config.yaml
n_layer: 9
d_model: 320
n_head: 8
n_kv_head: 8
head_dim: 64
d_mlp: 1920
vocab_size: 32000
activation: "relu"
norm: "layernorm"
norm_place: "pre"
norm_eps: 1e-05
positions: "learned"
qk_norm: false
attn_scale: 0.125
bias: "all"
tie_embeddings: true
parallel_block: false
init: "trunc"
init_std_qkv: 0.0339
init_std_o: 0.00631
init_std_up: 0.0339
init_std_down: 0.00326
optimizer: "muon_variant"
lr: 0.00446
lr_mult_o: 1.5
beta1: 0.9
lr_head: 0.00591
warmup_steps: 200
schedule: "wsd"
decay_fraction: 0.661
decay_shape: "linear"
final_lr_fraction: 0.0
batch_tokens: 65536
seq_len: 256
doc_mask: true
train_tokens: 435200000
steps: 6641
dataset: "wikipedia_en"
MLP neurons of a small language model. Each row is named by its layer, matrix (up: input weights) and neuron, and shows model dimensions 128-255. Each number is 500 + 40 x the weight over its row's rms, rounded and kept within 0 to 999. Numbers have three digits each.
After each neuron's rows, "fires on" lists the tokens most often at its 100 highest values on Wikipedia text that the model never trained on.

L5.up1675:527447524537442569518535511494469433545503487503467494534509424493534545520552522491501493435531506424484482495475494532518503544473582525492577494552453564533513474478536485582528524470537489465440509576494517548540514496576441496463523533456501529481461443527461459587587561464469503467562537525449548568479451444507474516459445505490487562534528481553446491479494462486516461486484
fires on: " to", " in", " and", " that", ","

L6.up240:537532444456505557488485510527562498543481546416529485550481555524510511485508490527476545504483482518527479506470518473499554470545493500442470531448564436512489500509526547554610498543496535538463516487531515523471535505503518499574451471523476546477515501477488544472467461477502524523535528430558488522526480483585527516496510525534496516472545528493527504483467449474497541530566
fires on: " in", " on", " However", " On", "On", " In"

L5.up96:464419534513450475538460479554493561488495501393505537452485497525452447498530491523480495509521513511517537550507420497520425450520541502481595508453559486494478485527544487492445507527495551611522561527545468484455497479471518524462464519528464491473448462457432534553465472532434530543506507445467421466526538509441427473546539522556488500538538468441499472491552499508536504514563
fires on: " a", " A"

L5.up1564:430507498425484471572529439548487512456547437513532460458535528519519497599463512490520520474484535463590417469483526492523511502507499485448497562449545485440518460524534446426468497489475480549530539545446563540475396503504499469438440529386603547532501476508551494481527434471533505503547477467586464509461519544585496529445545508483499480556495479490562535487499540477493487546512
fires on: " ", "'", " would", "-", " was", " \""

L5.up1748:505467484515493510523481509534592529568515575501493481498533525502552512533516498499572473521528566446511530573465525537524499505498424552516615447498418480524459505529538453522555493487620468521490483538462506559441496490453441528533462486572531553506589518470527434481534473591504523491527521447553530457470512545490490491504453557558497550483518454455459498476453586499493507500480
fires on: ",", " |", "s", ";"

L6.up1183:519453510505593444549523494558499433492465465535468543552508485620519455438469440489494445497550575493509430475439429446521510612459496514490486439496504431497567465578458533591503589473535551495561535437558465474470459532564562492533446518507508475478446546464486508498530536503429474523507527420550553508510522442497536552538526545505507449534503537507524504522553554410531535549568
fires on: ".", ",", " of", ":"

L6.up1097:539503544552554548541496482540478423498490487518523448513549511543517526454519407504483429456492526506554524528494452476477521510472530523506545451499467569520541532549494479625562554544511521491531495570495500456470543495563451462455515481481512520527472475527503484477530428507470553545561495462463559532498543559480515486453480550539529501533496476523511499500493506528469483488522
fires on: ",", " that", " which"

L6.up437:483512480434537471484405518509514472517531546526503463521488505520527552473485540479572559521492538542494429474527527508502471473539505509428400508521458526548487444560557510498549517385531454424506517447549545567489529508505428508482575514440504480493406457457484495550508547474546573571502518486490520472464457518492552499509467521426522471491463478496514434471509518490517480599510
fires on: " of", " for", " the", " at", " in", " from"

L5.up1875:460472537455583537500528507565465489496461426477486488458428455546510502501515524465503446508504523474564568514458494525498510529601456467463463477475510473457497481495539447457468567470465533485508463545484539564527448531502441436497496485513460516594485541514558455526481424514475461461555487563572441575490557550481492545500534527439431456463503529589513492503537470536565528494545
fires on: " "

L5.up693:501500551487570557497472496493477440492553479515485572483480484493485542462550490539513459532432516525404537499569511504507530466466563571440527576512496466507571511534465456484442551485493535494634471435553509523555433498445482472462508523513529521491500557404486450467503526546512567535491543596545446527477468452491522526499478457516521422453534553494441508555527457497502527486583
fires on: " the", " of", " and", " other", "-"

L5.up805:527517483561478459557461539474488423482511493543488570484495505482485509527476469428519437434492453534510435512438460530494480515515441533467507581475470494549504480494510496527499430516522540513511556484511456494503450509468529543502487547558509457498515533496529499436488543504495533477521608496546523577526517527545490526489421457485519456496550535511495393534502483484495556540556
fires on: " in", " since", " the", " of", " Since", "Since"

L6.up622:492494514426545536417447509475517582541454492510521451463482542555528540447557499426511499500520545493495486563496458483488524543425549428527522502539499495569487446493460475484583475525492549483461444490445477467484518510595508549474499515433495518462511426524511524495616488513467526500510527484485439435525512476543504463543523505546501526452532476540496491457481463458471463411463
fires on: "s", " (", " ", " a", "\n"

L5.up383:454531460444499486533458475464577494510541428500534500510486416549578480463493570540528516493494556507524480454456469560482540436463514477456482499513546486508485477460475517543459435466481500503532547459486510463487498477534510530527429515495516493555473522562554509460465468432479515511470542495469479499545468531484497515502462376499545478485483554493519537429529396601520469511533
fires on: " of", " to", "s", " in", " its"

L6.up142:474504408512510515560554475478450483506521443567493505527480536491474431502519513582519546429532531509472438517481442439559486506463451536501487448504463499517430480480529568561483490521526511492507504593496412449507456512574484543492461457530482456520500454503574542521458483565545493507498549541522462522554542504499522549491459433489466599488503604504498468493531492570551509525458
fires on: " (", " an", "\n", " the", ":", "Representing"

L5.up571:474505544472474553511515494514515568552576545512542507490480501541559515475481449476597544532531483449542512522476544501512462502475430563444460445473510501494493527528478489410519582454504520517569449489485483565434515518528451594471500505471503517446486496424504488537497461425564515495489444543501464517469516482478498453485446500571473500521513461518487477530516545420419551473510
fires on: " to", " Grand", ",", ":", "s", " de"

L6.up921:508542454547433499512458617512501477496513492444554568492474448482475515487528474489475481523583542506489451479442510574489489500483411484553529464455464432559493537506521467482522480455542551469555519507544507431478549497526473516521479465447542493515535478475478450410548466496523449487563457489505537500534545541468561494426484494504512527513507475467508441542464474508515483440575
fires on: "s", "n", " to", " I", " years", " in"

L6.up613:420504545516463437542508493548491545601526491489519483548486485523508519520485526508489528554507518471519492436453513572457511486536546482462415441484495476471530530511466480450521511497471532512521410515434489591447499454536543460536445488464511456544465545490476382477570528514381498548558476476621473449471518450580438586432564527533467508528565445541521492544541414436501456520600
fires on: " ", "s"

L5.up399:447466518443506477531519496580510445515502481526465531438516459541385544497437545529502586482523550504486454520528498504536565451524497490463455473473569519569542505540528485492491520517548496452516511522507523515516464569481446523539434468501504493503516441416488567466529488529419473530435520569462446462512519422585472522487547528614576574564385468406498544530429506491511510507458
fires on: "=", " name", " company", " named", " title", " band"

L5.up295:495530549470444571490500492499507486553558488503488500485471442535528442530535464509547489472475408496504476418478456464465486529492498510417538458523511449527476528399447517546481488615502546515428558476524511425527508446424525530483450464490550526452504417598480490463440475518463531532492519491475512517520476576523531493516549486511474472528524486472501483498509516539558475552538
fires on: " of", " after", " During", "'", "-", " out"

L6.up358:438505509479410451472452497568490562445452520496476528521547440483564434502552515467456558379542512437456514546495526502521481464494536549511461534516507536503466471497519481492568498497559500457489474577528446489493523538567450497550564530413474508452528550465495522574513494560509535508491504560470488424483596443491473476502501489486503541531524529520470494453493449521483509595512
fires on: " |", "NG", ":"

L5.up797:500464501463483516489451454471458532506457500485523484509424476499496488463479445490504453483474521413542455500498381512498548490447531412458507565507537482463525499525478509551515493485523510522600421541490497414542511570531481515480533512589467489498448485487458500455449473522487477498523473519517432490472487482472518520505498483511569507472521527398538459464469459531502514475453
fires on: ",", " and", " -", " it"

L6.up696:481542500486492543508499511469564473559477484428464507421524521556461553483489462460473503549545629511511483496443476482468540463520498504445544523482503483454447474421486455501571511522501545475547478537413515501545470448461516513478462438474494528535560471611495471560517517481482525546553523461538488519505461558593534514522525519535488466469528468558544519457491541487479506500502
fires on: " ", " and", "|", ",", " many", " or"

L6.up963:507520469540555526526527441498520499549511434510485564561468450480530452495559512514478560497492491439612458438478451509472510536525444453442486530452529534518544583574480513432518528464459577539530480454474424468556593478486614583479578517448524483514574441473497444519529554558595532444524574461530545504524455468554454489491510477482519490508535495502545433481530485492485506508512
fires on: ",", " who", " that", " they", " it", " to"

L6.up166:488512525501555458494452488503469558511574452563473469500472492455527517465488567475549584431547508477536485517477488546461487506489480513508486485513486520504434505490450459576517538524480456481444513525400530485475569528541511511479563490433525532511463490490458512482434523473510516494481478489537523506476419475495498492535528511540506487417505431520501495496487577454528396477546
fires on: " |", ":", ";"

L5.up1745:550565469453571543549534480499435407512493587536540538515525507461503496518508493584461422447589454494521426392488498601434450473522532515482433514508579502464542490539511572509582555509459481539463520536537537473585509493553473538474497487477463499499509559428493545440505490500465529496481538509537511534484570552486473518483407493461493519505513477499510523536495502473540560582579
fires on: " on", "On", " On"

L5.up1805:493438543534474482510428517482542527526539508493486449423466477470434518443562576498560471498487517422515454576485485578505451515481523419435595517468538491475504473524420513555415442532505482543464564454489490558493464476526496518473449526510498519503400473570414536456478456480414523504576540493432534503521514538483493500496494493475540507514564487451512481503527558518497447467472
fires on: " a", " in"

L5.up490:482512481463506488522488516558470458466461563533506492510528563439517528571426450503439464485500531541500433499541499523426491486475517507458473578515486494467458476569510483437472480492519508514477538509469523478541560499487509501458470546526463473476452492475530559485495509523495569514564534484482549451515522480601454527484507506503475434531473521558527458424520488538443452557454
fires on: " of", " a", " |", "'"

L6.up189:494472488528502423478478537551570536448490507511498488524447486509511440485495478562549418524518509410447475546491467486464577521465449485404557472483548476476461525578507537470448524428570479512477532536481464549531551541554474521541398560456575519463487545498530517496455449488492514474529509481413525420551459522455491531458541433537435501529446554473504495456501519520463498474483
fires on: ",", " their", " its", " the", " in", " |"

L6.up1383:553533514519457536452512495534569591476558538489536613513504536482517522453460521522502539576517579519453485412574521418531518508534476512452512472565518463482468432562462498520505466478469551503576449470494470511483503554501536457507485500501443499522517498508538490487531486487513542462519484473537487412533404440455527508446565522502415563546576439560601469488412463499437456470477
fires on: "S", "s", " ", " at"

L5.up37:462503544520486526544558474516511605499494466588482487507514520477501434523440509478567541505613452476475496404524487540520498569459455567480488456535480444507517457462439499449518573516444479444439547475493474542503500480496463432451505600521528510502551590503534490511494449483434472516449465462494557586537463523485488483490504484514483477479542527453502531484458442489458497520571
fires on: " is", " was", " to", " not", "'"

L5.up1059:471469520473468542458559504524525561448504480572574492504439536523554438483475462480512531501531473534522422461487483484482475507475498461481566434429433533473472444550538536497544604507488508481528515545455460502474476440554534576531583495557499482446563500485577519501484450455502472505418514509581523508417506439447517532556482435437469502479502529440493468476473473456518530460508
fires on: " as", " de", " was", "'"

L5.up1649:474508534524592537526518491490437463376523508544465514533594536590486491424465440538533523505456665527520479528451481463501490517448457495475405503482401469476548490516432563479521446493500510523559408496510434564482481480520534475445506467514449473494457476398519525498449528512487405562468495555562513447484500485511479574581473511475484481574442534563502484529516539567438524450565
fires on: ".", ",", ";", " to", "–", " –"

L5.up1784:500476474461538450501547543513498444476510515507447496525574433491487493528428525538575457514459508513498457484550546564560477532479472490494450487498521487532446529548556470525491472500510492413460565440488566529517514538482461490528537510422495546542526516505514478471514544435490400511468473443410487486494498490533486491488440504499550494529551507476415505475514566533528421489506
fires on: " to", " in", ",", " RAF", ")"

L6.up1779:535579472511447526463387551496506546506523583475459514504594509462520533521393461487406518533464527414543487463468427572530456451479492500500436497517496563481465515572543435538549508514554455518449490501495475487537515519534497463500508524515538512524449530461502488477476513497469557527500560512411534419464483492534541587511472469530451570508483536532442520486515513520515480547552
fires on: " at", " |"

L5.up1345:562517564497453532461523490409510437436513553453451496580503501540525479515469487500538522482566518528526470384504456566437523532446517501424523559481427547464469531515539565537459519453519484464427522521442469462527494475552576535547549462497502548498552456514529430473511486548466490554517513540482469486442469537530550490523551524549464462593456445432496521504534433472471495538556
fires on: " ", "'", " announced", "-", " \"", " over"

L5.up511:468414429465483554468502519563552394539440551524447453512555450500526537485459455552465460487492550467541531453496470493521464600475468458447563456487445482432459517548522527445459450488503465502494503484448469583473501515520536512433531457546518541510469505522464470445485447474518443540512599505534579487458558579488492527504535461473550500501497452492492496434393500512505514537512
fires on: " of", " (", " in", ",", " Category"

L5.up1449:487465510562557519502468471509517443508505586568475445457514493471580434492517527574513488495505579480571527465532443515508569472529497522463439471542446494539484447462469537495479473481546562471541520543531428501549475459541495515487601517481558469465499513483519504555422533501581437544467550540489513481542555484524468459589513468450524482492482522463485498463457512522534435530552
fires on: " in", " of", " for", " the", "Representing", " United"

L5.up1499:513489505498509521543484419567421496556479513524450435524496467506461547412518468528472474458523497428498436554463464524498457480506440467500543569491456452526536462530433512398506491478455515504566481542464550574513481485512530466528460513474492517511504561476448500504538465574524470496513598561467477488485486633529564516550539486465436480538412472507489475495522497508498469489543
fires on: " the", " ", " a"

L6.up1168:537500510517488505498511417564551554426540505561482525518530468455539530507474521487497535562542524522497481462515506493516522536538433431481488506552463456425525397483433557528519533476467546587490558507578492526474483472535514454511439492527426534521517490471439468473473445462505545536546471434486515519466485434571545510507523467512599528462583467501416453460493556493600518521530
fires on: ".", "s", "P"

L6.up804:559478509528534519519469481530535449553380535484496504463580459526525453462474497462513429443594530519498416488479505517472470521494476482397501420461485530510450521563567605512489538461545516449505472483483520472523484471515452476513474537445557518568486503518573495580488485394432498488498542460426476542512551460489527463465489423489559612527570478455482506491543526586528475571479
fires on: " to", " in", " represented", "Representing", " entered"

L6.up1580:479474463495513537509463499483528523499502562445517482525498494477481419495482540552577499463510441550538465579543475482579474532474557527457523521427437472479476418531455500452540414521501517505494531484421480556520508418554475561475513498511532542478520453566541481520461499595567532531584562610539418450489516560498467530576488534561517480449499439521474553418541450531546448438469
fires on: " (", " \""

L5.up752:483553532479575495518429417532502499524506472575532446468473558482501462474552500529555501461451514509499515442554518547452526512526478517556466476571460445476539508561436484505497525502483485502575489431522536492511536488521411565489544571487520532554494527466479486531501454446570513457444498456461447521540525472459469539520502464499475513527515477516521578450545502499452509461557
fires on: "-", " of", " his", " to", "'"

L6.up728:506478475521508584574529447549523534417447505500480513559534512503476527442522518482445440474466479489537512547462484572496453511420499428581462526481460433476508432472473539548509525477471471531488552560522451510513495470505514434429479464474551450497521511557504484586528507541501530500595513494599499485447476512519494512501533558434524475515506447467530568504456408414520559472578
fires on: " (", ".", " \"", "==", " ", "-"

L6.up7:528415422485578474389486574480477460461524541546528548510536527507528487521503542489469510510498529522539473470514468517499510445525486542448446494516540557509445499547475485522453456517514478512499512434432599531499553483498551526437435570483456501484505470479536493490435495431474476497500528409448476400518510493528502529525537521474487527564491526408454513431491607493483513526411
fires on: " at", " of", " |", "'", " during", "|"

L5.up575:496517489532488499501485420538512528494513563441473515476488511442493477556556477541530542462458469480466466529484496469468449514538534517539499555566474423455462460512491461529524459539521407494496503500550522420595515479459436515481413576550454493502511538505543467588491470523506463473474404513459515494532446500502515522445498524499481467492473483521591563507551521497554475471560
fires on: "-", ".", "'", " or"

L6.up770:499556456523528562466561565523516509451461434539526531504421474512521534496459375530514553508566509483539467495471442562530507543471424501458495531480440467484545539528554474472538579538514486502436504461478448478453400468481561554465481496498543504484511491567522439474545471488456441484512442527516498541571511465517488507566527492476475478516526565503441505538459549434413480512541
fires on: " to", " be", " and", " was", " is"

L6.up1729:512598509494488445510492500513452466515512485503523445552583485494505484536497556454522511454490525489588544547504497496535566434467457469506466570533506587552506449421511603505448572536488484497511480501501466422466526428518525549448539527486498600541537458496454498468490515426476498468500427482609541516451479516496520447505497476499461555440521482456532524479483497551484461495481
fires on: " |", " in", "in", " Won", "\n", " Actress"

L5.up1417:455509514530529424465424515495533500458492483420483471464529493473559480477444516444461469451466518459517480485558461485476477536577507442513523463522511422472442485471494463456448470515517492578492497539384524546511544529496503478536434470467500503482479544502498540552490437557536532488506496502520509505451533480456479428541541524466447514476578509527526419468552434437474502538487
fires on: " ", " are", " |", " be", " were"

L5.up772:494484507522399498478532480602588450515527460563533549505487519526416486523460543511513498479521508481438473507551493527499559515447539447507455480500575556488583508439490443444495458475574492549452526500565458491474455459523546516447464522547505484497524484486464520506530452456509499490485496475489424544466467539549463572441531469508508451456538436543522504547519448549542495491519
fires on: "'", "-", "c", "g"

L5.up1208:531490553497455456503585461524516519474502454523584484469498561441533503457553467508484516472484508448511504377469525518558498472442502411520428477518492496466491481479443474496456511455535500492514520467498465475549422607587539482487549541443436479554481494503534502547478490490527540494455503514533518499468570466439474538537552519493474459499533528511551528476488546539518462582513
fires on: " |", " of", ":", "."

L5.up945:486480529523449483547552494468457479469486464462569480557466461489479504486543502505456425522540524546552462557460527533495530515479481474512518591475461535457470500536512530517477625412522417571516466482528540532457521508565464467437554549545497493497463467470477450487561455470489505503558474509528511530455562501526571413533496555551544451513423471521489537505522472432464492525542
fires on: " (", "\n", " '", "—", " “", " \""

L5.up1753:490474500504486519562467505487528431526467485446512524540555492498579436460518598484444529521557551509518444511469566507464462448529525447486527512455505475540512438548504498452446434491488417532523505480515468556506435546536472511548523490484447515514434535538478519484521377450482509502509457437555499522507482529449426547588483443502528478549485491509511465478455503526599491547436
fires on: " the", " –", " -", " in"

L6.up1220:516487524486514551519577481451554509439576474476476524533500527534535492435427541504481493495474516544498477499466522478528479501506431500453492514432552516538529449450514519556482543445472496559514463477509485543525449521563493501453485460568470533505506545433505568505522430464465502545549405468525447498496492507444528471457503514478547511555472487446527498586499496532515499466560
fires on: "."

L5.up156:490438526573487496382541444539535496504526498567506518564503527562507488473404460495470547466515496482487497455539476581479479525450477527509451528475446401509498539485530459549486552532528521517523564430506528540537525505519516528499527471403476476520596499466473470491512523398463540471451385488511528553541541484571558550558522505451485494558536518427485561482544500528502536486524
fires on: " had", " has", " also", " not", " been"

L5.up1215:425477500478511448490527460514524443554522513545464514529527474471497437481529513495534562414508454485468477418464455530423459545542491540472514505489486469498492512516518496509492552535566558476478579488554512481480489531486584584498514456486509488497497502585556497495514435469434516510517488482544545532522417557466553481460466497475552537562580543557501515486513464525513486521566
fires on: " to", " who", " |", " of", " since"

L5.up83:456529509417518467428527505561592529456463562503542545557517556546554489401508433484507518520495497492541491446525486534485457513430498555473477568521453498519519458582491486420474488558507497498503475499496458490468520433543499510504490473472496494501514420491508514453475489490521537510529578543493478461432536509472484414512477531538558452545484523546491501431550421556581496510494
fires on: " |", " (", " at", " of", " /"

L6.up828:465416503496468490556566493513497524505590537519500438471445488441494513435570510510496499524498498530517486487461498560482431529466497508480553551465615528557505513530436554519491498544445447545600472540513499443490528409506546548527504473460430577530484467555467503461455437450521580515486490508494534508569493550459476519476611529491520424468497540424518452466493415577527506520497
fires on: ",", " as", " a", "),", "\n", " by"

L5.up1160:454467421502491488510581587558458425491439474486530469537466554506566507496477520473532529535526467482546469565503441464521531516457501502488576414555515601447530519540538504507503536442572550531551428545511529495567496550459459590463511478525448495465494495509498452504515447500483529535497458530430501573490465487468478465488453534475484513559501452500552486478476414537490490533503
fires on: " and", " or", "-", ",", " to"

L5.up74:575516505469515493552528417577431480476425545537475582483494484458513477504474466535535505543543509531549565458438510529493469503528436546426471545516517512427516434513482492430489503494493504472429564552508472497533555521534501440446533560497530537494481516522516505510490486444508502572420455588490488544502548459500478585519592488498516440535539459446459478485610459503599449460466
fires on: ":", ".", " |", "–", " on", "–19"

L5.up1336:541520477467506553419472439444495514495525485503490477465496492489552508462512520532540537495541561529474508531483494492402462469509549512405440494430504502469464485504463563446481463559496515441559424507464426506459556493474447528483447577437375482483523450541482489512547552420500470512535473460554537556447493515501526490525520456510538463495441439466511495496510533436481482458488
fires on: "s", "\n", " his", ",", " ", "|"

L5.up1811:529512467492470513555566525592529481479480434512450580482525440541474451495499497550497524492459450543513416490496464520499474493580493564529495546495496464471528567514516485484508440562542437449468546416517460504458530470531488431482550517555465487444485399537500474448522537469566547514488464531516453573443492497465418503570495481622450433506484516489577527535520547532431449553569
fires on: " has", " have", " also", " had"

L6.up799:452531513457471544539546488533486515533545482537496512521389483517523511480499519527511528523570439507465443552493563433520518434518447462564447532512536525541431542489546523539560529480528481397513453507465479563492454533524424464524535524450451525484445477474516532531473549540517534590475463536505590481509468503531448520408492489564529501452489514492458445474456463558521585559520
fires on: " |", ",", " and", ":"

L6.up1445:464521530499484465503556523516572417455439489538523531507546502491481482546582463498532491513519470449503483479525523456444494519460567442503474459532509461459541489505505522519519485524443597545458498470550543458559479541510442471420480533531477505509541483526558575502475480463503516504540465534588525462479502516488461491552559562529488479431434462493519490595536557529412549526504
fires on: " of", " was", " be", " is", ":", " to"

L5.up843:518500481499590529586516465494459550536475437586521540502488476485515416473422486491592491447504461519480414482420445573504457536540471591572481453475480498482494584475501535512447495544446505480461490412512475559488458449534500526451430522528464514515526480514522465558557529417473484541468504459500494501460437565532482503477484516456465544541503550440559523508484552525491524510462
fires on: " to", "ll", ",", "'", " I", " would"

L6.up493:514534434457467532556589537453602534505463444550471510496413504457495489502495491435484516477515521473497514535529540458576478507467492462503513506519485487421536505494473474517429444524490479543456485503494506495505509545526461415492420496566462522548568451587503507518510426504495489544490475527393517477483571540491469543483487510426396468513495493529492506551567555554462465519530
fires on: " \"", " a", ".", " is", ";", ":"

L6.up1637:485486530435475471533511425458465509495474557561562566494508425524513503515496535514492482568460449426496475551463446558431454584469524442548521508519450451480494490504497483483474474412540530476566453473560481480566483471468491507501450496537428499542554528549496523420482505500540545524447521444447494516431420561499516490492486496499529521490498572483532441422484478535472529538498
fires on: ",", " and", " World", " national", " the", " Annual"

L5.up1623:543465498528583488557500465522435435492445524528468441505409506482501522505559544564503511517477515489529431425499406552527481568502502473493452492511495477503509572542542573501536544535495486530466543447466494489509461524508545511496522488552633525450557517486465505395449521541521431525476564459541543545497560396515532485458514536448474497560494476482548574513541535506455562523494
fires on: " |", ",", " W", " to", " P", " Votes"

L5.up1414:499478485485515488515566595479554502493505529535498543502544527506524557520481471480477509537483511442459462515491432515500456498524439512530607548522515487412578512584489506472403434502473503592455557499485473519503550427489576536510512417492453550473480470504538542468475456554499502528569442461493511555500484541487494524543476557485523360561427549513511421426467432494457495493458
fires on: " 1", " a", " 2", " 7", ":", " |"

L6.up1565:483469493475431440513439495512526432482515451499485539472538557555535450541483492510518516457450583485505402551474467567614456476496442495503534474445544507533460572512488584543415457477486498472567534548480553486451478434489528519532493531572433498547503458520578467472510510492464533487487518493485488508551507515485473460469473439491527482539491490500519475511530459544518488500504
fires on: " to", " in", " of", " for"

L5.up914:535455420466510515545500569490504441485551526457457489476489455432542521482492513589434515461554539535476450411508430562493395463485439502496507482498422471461502460509541488472469463507536556557535551527508450505570451537504481580496594462501472474435529539500480507499536450561487520509504585510444455492526547491462522514541463492501522469446521481499440394541465474510534513523489
fires on: ".", " –", " from", " in", " to", " since"

L5.up310:453477529570547469497427417567489446490484438462511465557615532590493442462509554494504547509523510513479491459530475513510500523599508507563535477540394527467509538576535498501446488496469467489512482470506505519430490479524474485484565458556462549516543461559479480485517488498476457502485480504486513582534466508541519511473443450484570502540528516447501493416481550577409532458548
fires on: " and", " also", " to", ","

L5.up660:487463414547476512494455477516524424544509486474534448481496533456594527503520521493467510512496555566449567457477439488514509474560509566461458520477438506468561515497479554484507572534544495450530514546513408488439500534514464513539601521585571483449475553522501448475464524478521477459469536596484474536550532530517525522541553419485516470522480552515490478525486469522530512577475
fires on: ",", " of", ":", " South", " the", " United"

L6.up758:472466455505498506486547530527551429479527485530508530485513471566478437519559476486485436457529575500459478449472481549451523512527512512519521473595446527442505484438474498533565435473512509497553516468448483444529489469463480534518496472516491458439498443490501511516490539460515507522547535456480468529519503560432541485513456457559538539494489521410529566490522540493576462518515
fires on: " has", " had", " have"

L5.up414:488548536521573516535556472485534524431472559461516489539450454443488483493446466457495542523548541453554456489482472497488495576549478594551491586507563540521468525489495553516549475421553437548483465535527502481538468458439535542500508451465505490524532495471549501518491470553535426483503549496562555508443492515523515519532464451465538514495571461501539483469511480465506516501471
fires on: "\"", " as", ",", " that", " which", ")"

L6.up427:523512519591496505628510422481513529503452495559450523506495474482524502475457469507525476455535529530487444457481404532546449570505484483533505489501480534446533516497574463470454619537491554565531498478509472507468541518588528499428556495508556504412511502497480531532523453542564535559509462508460497471443514491490520456494499546438543535559514473504551454476474432477527450500501
fires on: ".", " to", "-", " who", " he", " a"

L6.up615:511489550491589482567527429523442497544525509524523516529476517530579481479564498486478574474562477510500491470497504458447491492535486480458458524513504500481533546524555496578478461517528521426484426513541434451541512514484511498455439503516511524488505509516433514447453498550485433452549520486497555497521505511464513502440472502514492542474544507500491515433410466568484522417472
fires on: ",", "),", " also", " player"

L5.up791:521513386481501471439518535544491453511537521567522511497549479531499445521452469511519465548491540581594495511535515559530483496428512445482490506508503512539525457478471550546443563474519500465455516535476490495494511548483400487531489513430473568465598525484503442476505498476491462496496531571484510390474500450508509472518606454499508473533511475450510515473480473560456554474534
fires on: " in", " the", "in", " other"

L6.up486:465495466428503572498519525476576513523501582521443542501535375521465438482443534538517453496508444393514495472458516495481513534464492495471491550513481463504536547493434459563478500519483427458499498440500479460541502439524476490412495487456498576481481542560472455501505489505444518470605491556487545510494480545486499503520527470522467508594576495523536535549497540510471470506536
fires on: " to", " has", " with", " have", "s"

L5.up1879:536473468536472474518516521504525511536483538507486499502498526513454493563526508549540519480520538540535475509485482452490510460498560490482517485462530507441398411462507501407482510515484452504561565481504456475554485462489530516488507438538497511426488499578558446546502494476525524480533444505574459412488546493489506498511584490442467484548480491547467487493488531462446477489461
fires on: " (", " \"", " ", " a", "S"

L6.up178:437458504532543500574513439469563573545546468491533476525537477554541469450503562497495521498565565541523531523461434547498469513522425472442573527483483487483540427520463450530493511449418526462460441495445499458473454528569499488556479481503500519512561543522480552484520530493548561578543444502441532486479442486507397457483481434538559542521474504445452516426452581517494432458507
fires on: " |", " the"